{"num_hidden_layers": 19, "intermediate_size": 2560, "hidden_act": "swiglu", "rope_fraction": 1.0, "init_std_up": 0.0135, "learning_rate": 0.00128, "lr_head": 0.00169, "decay_fraction": 0.864}
MLP neurons of a small language model. Each row is named by its layer, matrix (down: output weights) and neuron, and shows model dimensions 128-223. Each number is 128 + 24 x the weight over its row's rms, rounded and kept within 0 to 255. Numbers have three digits each. A neuron's up and down rows have the sign that makes its largest values positive.
After each neuron's rows, "fires before" lists the tokens most often just after its 100 highest values on Wikipedia text that the model never trained on.

L11.down180:102112118135098116152149098160109109129122081101143153117110120138130154140137125139149141113114170109148094141125155121131145150094159123116108152116101148139125142131114149110156113127124106130123113103143115091110073145107131118120131178146133139076111133082120136115100118153156153136
fires before: " |", ".", " of", ";", " |\n"

L11.down1056:142125103157159114149105091145117147129133151145145104143167141106109107147145117129088112149099132140089154084097102140120118155127095102118123090145108121148105143161114114135125149150116128124105127133135127146111090124122096119148122133135118158125157118072133086169128143125119110172
fires before: ",", " (", " |\n", " the"

L11.down1776:125139091106164104104100147156091169147120136129112148172106128102110148092098138093162125124120117160109104101211129107137101109152155095113106123095107154134117160094130121145125141118081072154120166114124135057144136102134148147119097136153144128111081123150121152155154107111133134134
fires before: " ", " the", " —;"

L11.down1386:116119116170130119099091101086162154149142133128108124127132170133139149139158099146176077139149115122156143137115117100136108110133124126129079164149136138120128139139161159131140080163097115131143151127117137139146101134134138127122108105136115128139121146151122106097117161087127105139
fires before: " |", ";"

L11.down2123:151134110151123132188133135096152121124128091088142137104166164127130103085124129101163157139073162098152125096143125105113164143120156134148157105139118166085135127130080175125113155135074155105127145164181169129187091117100122115102118177112132115105103159146121068118106110107148090114
fires before: " by", " in", " on", " to", " from", ","

L11.down247:154115099136123123159117109108138157137092100141116110112132163092120183139117116139138122141137166130144158162144150123167133094106111139119109115079116144139130145129163142138177117137142164147170115133143137117148133070105137111087110141141103163110114131105150110121133099149131093090
fires before: " |", ";", ",", ":", "–", " -"

L11.down2335:104131059078138110092126118144126097140125067156114154119126153120124126118107105146151142161126153149066096161158136127109122123161155148107154165098136088143144121138127115137100141105168143149111156068147106129118151132116148109104126111128124099083154120149148152141136102165124141126
fires before: "20", "19", "18"

L11.down1829:123143097145138137148104117131134141121119141118121151080087094135112128166164112128139128145123124092101133143126125123138133137120146130112126093107116172103121120118159122160150139098131109118144111101127135100144111157125128132118152114133120128151091139144105094164137112131116142133
fires before: " |", " (", ",", " |\n", "\n", " and"

L11.down1276:082146093133124133147159135118132121130083162136132111127130095131122099114122056124125091126141115127121101130099097131154151120116125089114138102169114121094155100109113154172153131144172095142127099102121110130120128106111119129064112128131166072157169106136168113126114138141147136136
fires before: " ", " |", " .", " |\n", " —", " in"

L11.down1539:101132132125117106131165146127081129127124151118134201137178123186105144116146120105135115158130078144141131140147115081165146144107108155129150129120138124113121141150108155153168118166086105122132114133150165124135150125140125109124119157164136134139105111155146119126158089113124148160
fires before: " ", " of", " and"

L11.down1507:170116126129128163122123138148128161138087152143108136141186115156146164153157111131146158082116085116130099143129129123101154128158135111099154117129114122139114143180101135165122097131121127084132151139145125135138142138118135125121150083168119112127092165160127150141107081115143131155
fires before: " ", " the", " to", " January", " his"

L11.down1240:093140125151126117147137107143124146128080106131142135111068119160106149125135136137126159116099117120095117146099128106083107160104158140158121105172104169127159150153116176142095094090169151141138155076092144116092132155134150167121141094138101124151125122089151119125142109106107166091
fires before: " ", "19", "18", "15"

L11.down2355:153134099160161170152094121126126113094126111142136142090109133117141124126113109130157110151107161156169147097133164112121136126130118146129107102099126061135157118112117140112102131119115150128105119122106099111086136125108136143108126111180110114156087110108124106125141181135118130137
fires before: ",", ".", " to", " for", " in", " and"

L11.down848:140132109166117125120113175117145148140093160165166130150151142163121116146122136189099162149129145139150141126097101101129095148107143074125106132133070143109113164156121129092121134132129144134115121146122153125170118167169105129132117113122136172132131153133155099143143149135120141122
fires before: " |", ",", "0", ".", " ", " the"

L11.down1826:141118133077156152116107167091146097177084104130123113111121152130081124120144113113095097128177093123114096176130121160092083108156146078096141122134114119103130115154143133129150132121117132134107099064130094126111112139112105088131152148117132162127115098136135157136121100102124128140
fires before: ".", " |", ";", " in", " a"

L11.down2083:112124125111141136105099131092148134155158121134129083156115123122098106119132162137094136125149106140161095123143143077130087159133165116161131118136100139126125163136140167145130153102153107107113173132126150129085139075121132145120121148155080139121117123113123128105076116115098113121
fires before: " ", "20", " |", "1", "19", "18"

L11.down1543:143117096071128150127159137140136127113118109114114098126121149112113160097148161110130125138130138092141136092152082090130147095151147163094149141135114128145102142131152128136085130084157126145144133144105167130148101136113128167151125096129126125131067111125149115116174147097168138129
fires before: " ", ","

L11.down1290:142140098152142170187126096145157114129130199119095126106106144116121118163134143133099115102131152091166066124095114144105148143164115126147151097128167139160133155102113108120125181081103106123125167157123143116090097103155135158133147163133103120122151094118132074137127126128106139154
fires before: " of", " in", " to", " with", " as"

L11.down1790:132137123165120121142136123147090147119112115141125099118100109114195131099116135125114124106105137109106130132141113139119136077120050135133108133152150112098145125078139144098103130101120120122147114144113132126123104053139148142115163137155135091105152075139092143101116145172072144079
fires before: " in", " of", "'s", ",", " |"

L11.down171:164120110178146116136133143108125092109104130073142129158103093138096098132140147113116133099130097133103110156147133133092132090174137146106096144120140122134134117158088104152141134121170095143144135144144112160090085115128079175139127121121132146147139160112162076180147088161139149156
fires before: "19", "20", "|---|---|---|---|\n", "18"

L11.down2285:138131168129125112132154114115107147093145118180137127091151084182147135152136118127143150117135161136089081119133114141143112153103123130096163126145100145096055102169159163184140141135103138140114135103139121136157167115189118149105111114168101098154116158169144132156170128118095144155
fires before: " ", " |"

L11.down345:094089138116088121118130110107113126140156103110145118123132110156142164154127173158134142125061109101164108107110080110126139161127143107127131112130142137098136090145121150156096148106090132143129159112073090096125121051142147141136080159127134097130124124129128114171123135110177145142
fires before: " |", ",", " and", ".", ")\n", " in"

L11.down1627:108102145102121097146147193129118118131127175123154124148116111138124093133105124107098140128150142180142168122153107140116131114103101102127104122090069101127123157164153174122136106157103124150111139102140127106107140112069107129101128147125133175161065123150163161160151106134132120122
fires before: " |", ";", ".", " (", " in", " |\n"

L11.down2237:167154122125098144123133120115099128130124095108123143118088158143141149151145152119133146129132145192149118101133125128103103151119151135153190137140173159153104086131123137163089101126152141135091178114149136208116137102140181123144108114149134126142094115120173131101157179154146131091
fires before: "0", " ", " |", "1", ";"

L11.down270:106084149088103109187132134106135101138111118124143182117126141124078155135135112120106151099112145105139109130101160120122117190138164153125156145133111149117183130118130158134078108160142099106085109077171116107169145085122153138129118124095131157145100112109096115110122119132138124163
fires before: " ", " $", " of"

L11.down750:149087108128161077190077157158131111126110156184094146151114126141120137145134118158141089105181138133151133124129139121126114189128143129148163109151124106137093109140148088126159113121105130178117142108087124161136144116112097151092114114136130136117111143123091134127113145092130143151
fires before: ",", ".", " in", ".\n\n", "\n\n"

L11.down916:144149155144136167093132147127104142138166116135173129126149106135166155101141140128105088131109111110142143148165073152142114148130078178088147108148099136082111142184138148151095124158116176128119153151148129089128124115122131110123151132108129113151107121109115098150148105103156139115
fires before: " |", ".", ";", "–", "th"

L11.down1028:148137114135146180145091160090097141168122142167116136168127142081142124118186082093162154122124111132111161113123091164128081139150163134108130100127125150103130163160159165098156124090159114094145180139123124103121114081115148149130138146113152105120159111152129127107120129075128156144
fires before: " States", " of", " Kingdom", ":"

L11.down757:122138116136147142125129091134216139135122126116139139141145129115114124130134110097124153105171128129127153153135132125078142109129124174085126174128129114135112155133104111158105073103102099148126100081126132125110167073142134086077154103132170135141115174110141120110176130141125151134
fires before: "20", "19", "18"

L11.down2317:134151119141128055128109158165181113118127172123145126100126101204109116151108131119142126111131118121085130169122111154123109130094149148099168115139130127147146100063114127140133115109106117126109173080175148141150124195119145179135133131194090124169134121067147095128099139098141131107
fires before: " |", " (", ",", "\n", " and", " as"

L11.down2418:152144185151138189128119113127126131153123154098140130119110144132136179127113129100172139114163109129118124136135073117164162171117137113123145098116176153159108116152124117136154110139147149100084116164120132137130109095120131124149119143138151099129159097111166119160110138123146137113
fires before: "|"

L11.down850:156111125140141130109156130186110141148159164071135135118117138148112120151160106136115097158143141119101052123142134118145126165086137106129092117171149121140161127085134048131128155117144133112105102160110133094152134153152108175131138123133116063145185099138119116138118156103176104173
fires before: " ", "|", " the"

L11.down468:133130081154111092160153147126162106135120138123127120159108138156126178127156090154110135141170108160142118123115138109132107111117134103169137158124141101128122106083120142142161156119140167109117108135113091116132138142136127175135155110109142096184135155103138105139133133138092153149
fires before: " |", ",", ":", " -", "–", "."

L11.down680:130154120139140181117126128093159133125117136203108138148121158098120126161164147128129150103145165117153102102102122137103107122129151154116096130085105095116109116122134165107098114148146099145156176147103122158118132126132096105137098123151105092104125100140122099124167113138158119134
fires before: " |", " season", ",", ";", "\n"

L11.down110:152119108181146141172135087101118111126135129126125179100116114148156112123148122150120156116148149146101126131139105160118170168114161155122143115133121096147134142125128145107137165112112113089130129092180146097107154137142151151120122093132126105114126039149153117139150031128112065163
fires before: ",", " of", " to", ".", ".\n\n"

L11.down547:154136168107106095100135127149131128176131094120145111133157111122126190121133079130115106117165165170121102154121145074109159129170129125138103101122134116131110079115129111118087154089145154152129155143103149155146154106124092079177100106152160116112130133112130068188140145141138106094
fires before: "\n", ",", " and", " (", "\n\n", "."

L11.down278:138106113102123139099168111142117101152142163107124155142140108149108156125148157100096072084116134116127124165126153159102126188131188155155143141168147152115145071165135122118092174141138128048094095110116126146122122147169112102141148166110103158105161144129145136113187132135098134128
fires before: " ", " |"

L11.down1412:111114117142096101158138110153110110122099117119121134107101106130068128116141102108124152085125115122120086110142171120086100142152148139160158151149155183114164139149140182128156129091117193129133122131149152096130095101140123120133070131123118169164107103103147105163162104118086157123
fires before: " ", " |", " —", " to"

L11.down524:132131113101149115141129118161115145146149139127086149132137110097170124089155088130158148119073116160118097135133137115106132149096115190181119105102161134159126117120144147122096125128131110126095119155156138082120155135111135127148127112118115184084159117137086127115125102175158129086
fires before: "0", " |", " ", "–", " |\n", "2"

L11.down1381:135106162137117112174141176166154127076153128161138095144145094107123144168125103127125137120151158136121151123142164111129148138095118183143174108131111136111141165113072125120179116137144138130087145118138098122084141140148139117160141099121106138143120138127145134115122103132141105142
fires before: " the", " of", " at", " in"

L11.down515:097134175119153091163112135130101099145136121113114120157045125111120126131146108130150130167137098119090140145138115150132140124094142139127104128125138087112146102096159112105126155113152109157125114129134129138134106131115126142118121168094101098143106134102108107132132100153176168157
fires before: " States", " ", " Kingdom", " |", "20"

L11.down1160:103122126137172135126145131133119170132129116114114129142100120164070136112106119113098114112123091170181143155133145124133107117140148117142143082112086144141086151137157174085143107133134159119153114140085100100141090108124128115089135165099094122103076156116161107135123163091145101144
fires before: " |", " ", "0", ";", ":"

L11.down162:109140136143137125124132114136107131145124127095072133109116129127141142117143172079147138132157133114178168087175131119105126123170099174125152122135137114123109184132142133131151155068137119167137131115138112167161077150120127117144097111151126153117111096091168184085147110145119109089
fires before: " ", ",", ".", ".\n\n"

L11.down498:130112121140123140143120129130114093108120130100118083136141123163144160105098085125147144180137111153126124160125131129108160114154136116135124139079152141141121175121105112076121150125154123172094133119169133126110119121183149116171152178152098131125117132109121099153109102154139062093
fires before: "0", "1", "2", "4"

L11.down142:125126126160100125130106137109071151091159159147064117122090130119121093096107144100106136103133135134097147140121115137103120150134124150121144121082150168150137117170099105101091125122128126147111129117134142151129171139068113128148120131104120117094146144127120143092120064108133117144
fires before: "s", "th", "19", "90", "20"

L11.down1321:104117078073158137107121132100110129151121151136117112118098130160106139107138157134152083081116131141129130094172129122136116142160143111101139103082135104139156115141150098116132139150147135105135112141113126117120156094143116155126096126089171091172116130100134136093146109175131147164
fires before: "20", "19", " "